From a checkpoint of a small transformer trained on Wikipedia: 3 heads of 64, 173M tokens.
MLP neurons of a small language model. Each row is named by its layer, matrix (gate and up: input weights; down: output weights) and neuron, and shows model dimensions 0-191. Each number is 128 + 32 x the weight over its row's rms, rounded and kept within 0 to 255. Numbers have three digits each. A neuron's up and down rows have the sign that makes its largest values positive.
After each neuron's rows, "fires on" lists the tokens most often at its 100 highest values on Wikipedia text that the model never trained on. A number after a token or word is its count.

L3.gate60:108078150046071205075107119073093107178111131088184112147119153108076075173154144194063118143148134186147122112067162125104104144128122141160161099104163176213125156131101103114149079139135100090153147047097097119143179103137106138102123109115140114100143104122121126157085118170155136145169124142166128100094171099144163136133159154140044133102094144146174121114162087146160148099114097123091141113075096146142110139155129095081128156056121142123104083083142101113105101161103143138097151131123088136120141110101191175113059135127091108087138103133099151082159180108086095095
L3.up60:147174169115141127112150098150113145089054094083094103130099174173154130161208069107156179138194119113120125088104162136135138131151128173158132098163088117160098144076151144139113125143092069126213162098152173126138108131167102087164158124185125125153068127144067109149150148085121154106103168100111177143143165105174181096144086180088133141116106095121113106114133169100125150118112126207127214112061085100154120134126185102155140128135124035119164149145144101124160131134132123170105161099158132143100147078109156139076106117081145092147136117101134125098137051095112095085
L3.down60:159201137109118127111128121128171141128159089144194154181165141142162119089136114130192154153100109067136118196123146159148116118075163169163112112083126129179124139085131153140105070107116127163127104142184160149066150102106139123141081146145063149163127167121062138145122164122133127113092092134112102176117189125148195145121117124177114087097127122163116091129118090167140165080160217117057185103099105176134151078095169126174149129074088112188112106149118133139114108117156153145113140113101122115116138103163080147149190208139096148089200098101102137121130081080106117167
fires on: "qu" 19, "ent" 13, "em" 12, "el" 11, "id" 10

L3.gate165:184137116163205126141151153141121153127137132121126159105178160085076138107061149128124106088149110090120166110142176147091149094142104163155108109055165129179175104139074102160129177122124159215102132132135160104108026104199111097162164116138126068154139140193113140127080121109106102183122148129108136136158124096077108137170165120092110163172105144057108048120085128139155176103141125171147154122127073129171096137109085141172132100131134147115182142156116112109095128146162160145145103161097148175165101176090131169136140095081185138092148098134192127170150118125133087142
L3.up165:137111183154123079079154127141149190079099131090086042153133155133129176143117076172167167115180129105149120118142122111169181181126154130185116091116103084171170160172072137090112151163133116149117106107086097108126115099119138142187137063105102091124120172164114121130118124134105152151122074148098101168128147119168118073137130123093098089084101157128110132118110125166110161186115173143184164074149128106107086119117132072132072142159131107148120143134082107100141155135094065070124178168127163167108147152192148139151119057107086085117142120168146101087121086054099051138
L3.down165:131094143125149161184095153129129138095178117136117157189161149180128087136084061085151160124145116152128083091118159142158109120170122130096107177135072147112124075092202184167197177139148136141082088163146170112138093152066194140132108082109121130119132171132086159170114123134115162096156130096192144125129135144143121165175112121111130116096115132132139120148175159099121076147052181155102116070090113102123121125084177151171164156139100122142183096168123130137203130065097122130102116155138093075107199166145105163117108115181060158124130120118093104114062146166169127121
fires on: "e" 39, "les" 10, "us" 8, "a" 7, "s" 7, "es" 7

L4.gate139:125167150067122143116088111073161188120127141083156105183102151114129156167069151088101182097200134097131202133079136120150139154096106124163145159115112153126117127135137100108109138122175164153147069125180133087134118103125047224085148195145132105104108206153108173110103116117135097159123109134134113119127149119128143148204107156087113103112088075148097190138136152146105170149133138098115130117076080174120125167094124092121075082109106156133183098131097086184078108111179081187051114142174123172106113124123149180149146087138160152107130106170146154124125142136126120132
L4.up139:121143129114095097120109110109104188117067152113115123098126150116105122186111174123062112097181165116112120121116147131085107114209125138173088119106118137150107080125127183157151094125112116156136099129122146104171171113166185133113130211162137142115127171163122106115088201123161060167172162179159096155097168100123103152123102126105140135102112102165119186105130182072131180147108111086063171087088091142065147095137137146139111079158180150128125130058143144149138123138166106219120127064156122141084116136158101208185152105103127122118150125139134205117170117102158135161
L4.down139:124149104112181143146178071127133180178096174084195125137130051181095111125120123128117132175101124106106133073127166139141157097115204119154111146112193116119149189108058096091125133110128140105156091114145175183151172149144188171137110138101096098109148053098182128146101138161171090082149144177145126181181166112144098142123095105104113136136149184138136111153109102059130080084092097115106101059146159144134116063073115094132160115085116122073118134103141155127181115074101123090116173117139094072113125142132120144161106158148173131125083155155104178162125092097085128143
fires on: "m" 33, "es" 13, "ents" 8, "e" 8, "r" 7

L3.gate25:164092137143181104178129080148140140151123143072108108145170150065092158155080160158092218131113171119089216103113123099142125136120126109147175060138100148179121091160112141100133126119133102096157123126118095124119175140073116162156145099144107086084155169165112109117153094142094104202179142138129138160167140102119157084171083129159123122098083131117102126131125197152148178185144160237083161117100137174152116113100143185079124099150141144107170145164144160135113126157080149164118102151126122136179137146123177126113169088117127080116116188188176118072151120080129125110
L3.up25:154178134168136147093121140075156173109093113087091114163133141127148181144113147096137163143184100103052167083118076077199142164118088147127100090090154114168126126123108107092083191204101148124118125124170130075122087074116154147124124120178119100150111166121096156160175162121044152144174148150110148143078139087204144106152116148120117127082059137095119154150122100149195140168147113164109147132096099146164125159105151139092109138165150063124119141135071098093144106111064091150105119147147099107094124086130140088145138087063131180123149186161082163095136088109109087133
L3.down25:100133128133132116170116146181125080133175110158115116114168231105112109077135117153105105151183143118188174138147129118075102074179182119081138123139149137108137127084142109106113085120081126172154138149101130173133128124163153130112173127058109155105106132126134110085101131072124144128140138117104101118121158146151129164153097113096070163101149155081134085115177174125104157137076135107139168111152102075120098106127098073168164119139127130064177100120223121136149093155164140160119120170042098183161203134120071080051105149135150129146103098168132181167177081103156112141
fires on: "o" 65, "f" 10, "e" 8, "oc" 6, "es" 6

L4.gate77:091142093102141191175124136135125163130116138181157089171158157091094108095047150119089083082114143101184131124104096151120151110114120123058132167117138111091147117135119069151084127158130133125104131116179142102115182100156109122131159158126163101152151177094133078140099076108127128213086138158127156149179099112106096214153115117184168100119183147107101084119146032111157123095175121111110123173143111130164128154116190153160163136162162055130129161119177140095130140141124165147116155112116066139143162115052142161090116107202119143139097061135094173143147153079122148137
L4.up77:136135111033143144059134101142144111126115132141143091131133100144223067129099156143163159115114155098084089138141114138122169115187119122134118123169108093093171162100146189126167087124115137125140130158092098112124134123137197094141139079139116200097192105154122089161188127149021199080122134170122089132167128150152171088086105132156146181137133145128074078132154144143128133125100073137169144035149116091105210060109134125150126157121109137138106138104114141134110127107144113109160114107077075105098146121072134102078142153090136151122116144128155108131102091151060104133
L4.down77:138174114093115097120073086114205086121120069119086143115167107083168127156130100109078181124155165140156083109176113132155097166103203100157124159098143137144178115124099127146157185116119184070089103145073117183169099113188174145166110120113170135138139127109113101177158122118117158047113153071112110095161123097171208086105094096135123043089080129121148121143143094140161118111184154115166135099192140149101084096115173116143153123120118082168118147152115095124107103085163155117146100130090106119148140170142135080124161109103096115076146061160126101151113085128099123088
fires on: "ru" 17, "re" 15, "l" 10, "ed" 9, "is" 7, "ra" 6

L4.gate114:118174120055170129167110118108126143132141171128181142154105137099137103145087183070134119058118066122129149120111188078125114149132099105097149152110122225096095143187159117126115157068127072144124183161183116128065107088177130131131129125163115133188115134139139098110121047185169102104094176096176113146109161085103132118129185169103080139177150142111098118092140132122195040163144110074113136156159133144161146159140092137165124131120104121160087065123192146161097113082150157135120135146116097113129100096081140110157145104126148168121094123096135134175163128099171178158
L4.up114:120082099173166129070125072120131188134152150112174079081098098133189113126115129160081037168172089145104183172146107135141126147182133113113131079158107129133111111114168162113171135113066154138096180150090057105155153112137158179132179112130189127102180074133106108149099137138125152154085153138161112132100072109165118149128138117136131171180146177114126171098103132213126151132113079183119120112127107169119131133154165122165170149134148137164068157129128109150128160127085140186116148156139055157147116117133132128109029078113080095077145129128168149123106174098140175127
L4.down114:108137116122174117152121097097184142142112140089176103079104109096102151131152137072124080117072087094089070150098133125151157111137126114163140180169109090121143111186115096151064103135144108124120127148130158166176165165116143090123108127100113149113102118101121120169125195108166128118124139110072175175100152130168112088118070135172089125130133186158139147100132158143102141117189130096133144209183148095098093084150117121105126152172163123166160096182182135138128160242096156161177100114066125191147129090120075054125093112197097122124155128121127143141193175096125109127
fires on: "h" 29, "re" 23, "os" 17, "op" 14, "iv" 8, "l" 4

L3.gate154:152104136123184156118116174062090086179130119126096130141126097102126111180123156156141118185107112180135142123107199109161119145103118135127089101142169154128179147153114165078128090096106061060083165114115090103123048131149089150118212085136126098129113107074096116123093122182185128095162112151112118127155139112125187116113123164170116179097108139126213136117165171148170128108138130071156120088102130163162131189123166099034131093110097064134110073132183094192133127174209131161141120138160173138123135121136088123137087142129095147116119119104147153105144170101130129122
L3.up154:153143130175155178183077124115090134070135109144135095209162113095134077099090162081136158131183160121094151172122166074084156152127144131131098114117114104095122106136121116164095134150165136138159166164094150119144124107183123143201161148166149160109158154112105087084091160109117071164100070096160132092190132166177113153131115101149162064075079091182133128156167152169169146176129137122087136131134115170124103164139134124085139065108149122089110145112090099102108147094175109085108067117135132107159141117174066100169200126120174061122086122126100132105123157132077165078
L3.down154:169075121166137214137212080155092104136109013102108140119126087120129107086145107109124164171174112106079142166186127098103112128145198099129188084096142113148088200093111113142151111103153146135079177123150089126137142124179153158117171092122137119134154157123164116110133148076123171138105098214094121116146144145099105125107115142151134119094109065116130089179153094112091164158157132148126136110097073123116106104126191163096139062088132176066134129081152119098158168150154101184156130178123116084102117136103157097159181104137125080094119090105144091104147137117149139114
fires on: "k" 34, "ept" 18, "a" 6, "at" 6, "ent" 5, "ik" 5

L3.gate124:190093174130111218084175148062143120159142123167134105145199140108095121061136102119107102126080138168126147124147152111173111175140100082113125137103132152177094143116157104134184200160164108074151125066111100146137189096130132061179168076177103139093157107163094143145176151129128108149130099096102153119153087147099155114134106132120110155101117161151107164133112159133093161135105055130093118099138115124122138155157179173073141077091129115107148052161169146131162059098136132110162094090119086136111143155104099117176118148131101081108084101127135111086157157081069072104
L3.up124:124112127113091084088132054151140153145130090142128120168144136081142087104147069133115134163178124137138118089110139202127156121108132129113087243197167105103050147132054095109129119146136086133131107105102139173128128114117094143180095107118151127145116119138127127139129149118120154112139147068070103132190128131231160130174095197159085163120079135181121132112157127094140119090133093143135135145105145099125135143129099150090120101088092087090174090084149176138115160108150143176121147157129132147040137157124124115105097152124138042157119102061113146147118192117099178083
L3.down124:208117162088144120173129103180142162118125061158137118171129152140132144101146148148093177165127125065105199100129077092120123149088139187099155088080054163143051133129140110123194123172124032135136101130151113095194137129082088168087097108120063109190105141159119100157134110119101106131203072129085112170124116188118101101069135164141092101154151138132100076131092137130142057124067124163109144152151165119095093160133126114151156077063115104116134179113181175117163102103123094137117168161133106135126092121143134118092165134135121112113135111104116102135138109111094103114
fires on: "." 28, "qu" 20, "ent" 13, "a" 11, "ult" 8, "se" 5

L3.gate0:180148098125105103148139155101185114100066135142103087190133110117136097120147149119128157117142092147080131210168124164168147171162121161122223118133138124126141079142103114216120131143144095112147118167133096124117169116122161122165062112098147126137142164129096091160161101106131124132146171163138197151171053102113102130189130030121131145157142160163149124146139083105157179185070190080151164153141162172118121093176116143077091075111161090181130137123067147095095140120116151110154114153113159099070114103156161076117144102146112122113132110137140064146136160166172097132
L3.up0:125080137079102164116125155105102095113178138133108133059177170160155033088159171131151119125126096109082075159121172109115145121130154131069177148127122154203131043144060120130108144124167101100106130161177135131136131139144126078112169142042141165114160116068121143141135140133123101085111108051167098122067112167066162093105121123116133055130128163154095186081131142151122165107112141142104161110141118135118165131200103133121095178065116160118137096157161167157106119136175172123157112126116080105063146131091127080140133145123152120143129091142113085141102086185081132115
L3.down0:124167145106066108104103173175121105094173086154087123119119095120074136132146125108156100103128136092084140161098116114136142107112082106141179106071119096195129168086101157098146173161143168084176085135180094095097175118152083101140137123148164127083147133097111154110089150108131061119116146194187089109124130102174127110135097147126134163179083124070178173093074074101153130080087145156159180125133155115070151139129164115086139134152139155162141070080072130130091114079113107115082095161140114106133118151113101045143095126129113196094138131111164118157127224116097156107
fires on: "ubl" 12, "ot" 11, "ul" 10, "1" 9, "er" 8, "al" 7

L5.gate28:118119099097185150214158173139153113144080174093136147121132115104099092149092089144089161073113130131156083142109126106196168086089138104097154111129147080116083113155086074152109128107098090138063120130185118126103157147151093105103139173175176159158105115082151144144116097122167086139134128152097148174143168125101165113168193086100169109154148145101091145128120131138165119143139128079112134126096112142210133099156105098129152169116101107128180196085183106166155131095160109194131099100119107152145101090151173164181062150156182160131116112048124077107188154140083121130
L5.up28:142098096107102121141131145169069138161123148094117179163103128174091098149167127105105176125127170135110118108077136166119097147150100125136142137076169131093087089108133092077123092162110159174147090093107103123122097118103105179112133107117162110093107118174144163131149128115087122177181123099150098158184207082093159088105185215091087125153146117091161127182103166165103149176170109156124106109153147133189165142165176140147142126121107133114148098167208151118130148146123074162120100093127085073173188072126165123166177148151103119178087128172088158187142105087082130082
L5.down28:156092126136125153112140098097185113116151097089111123136158171125151181084101110091117129116100117157078149085133085176087169095116128123158082173083122172171135180129128134102113134082093132140133095110141153098144158105059170124146165164114178158076170177131085150157192127120092133144188121103189183072121121101104098103119100081157132083129150107152077092154099105211112159118149193123115136131170092097054122198110171107158171129106109099133073122089118137053105098110140161115092136122108092177060066139121135135078147146128139090082110144100109130151160173125118161137
fires on: "or" 22, "own" 17, "t" 10, "l" 8, "ed" 6, "g" 5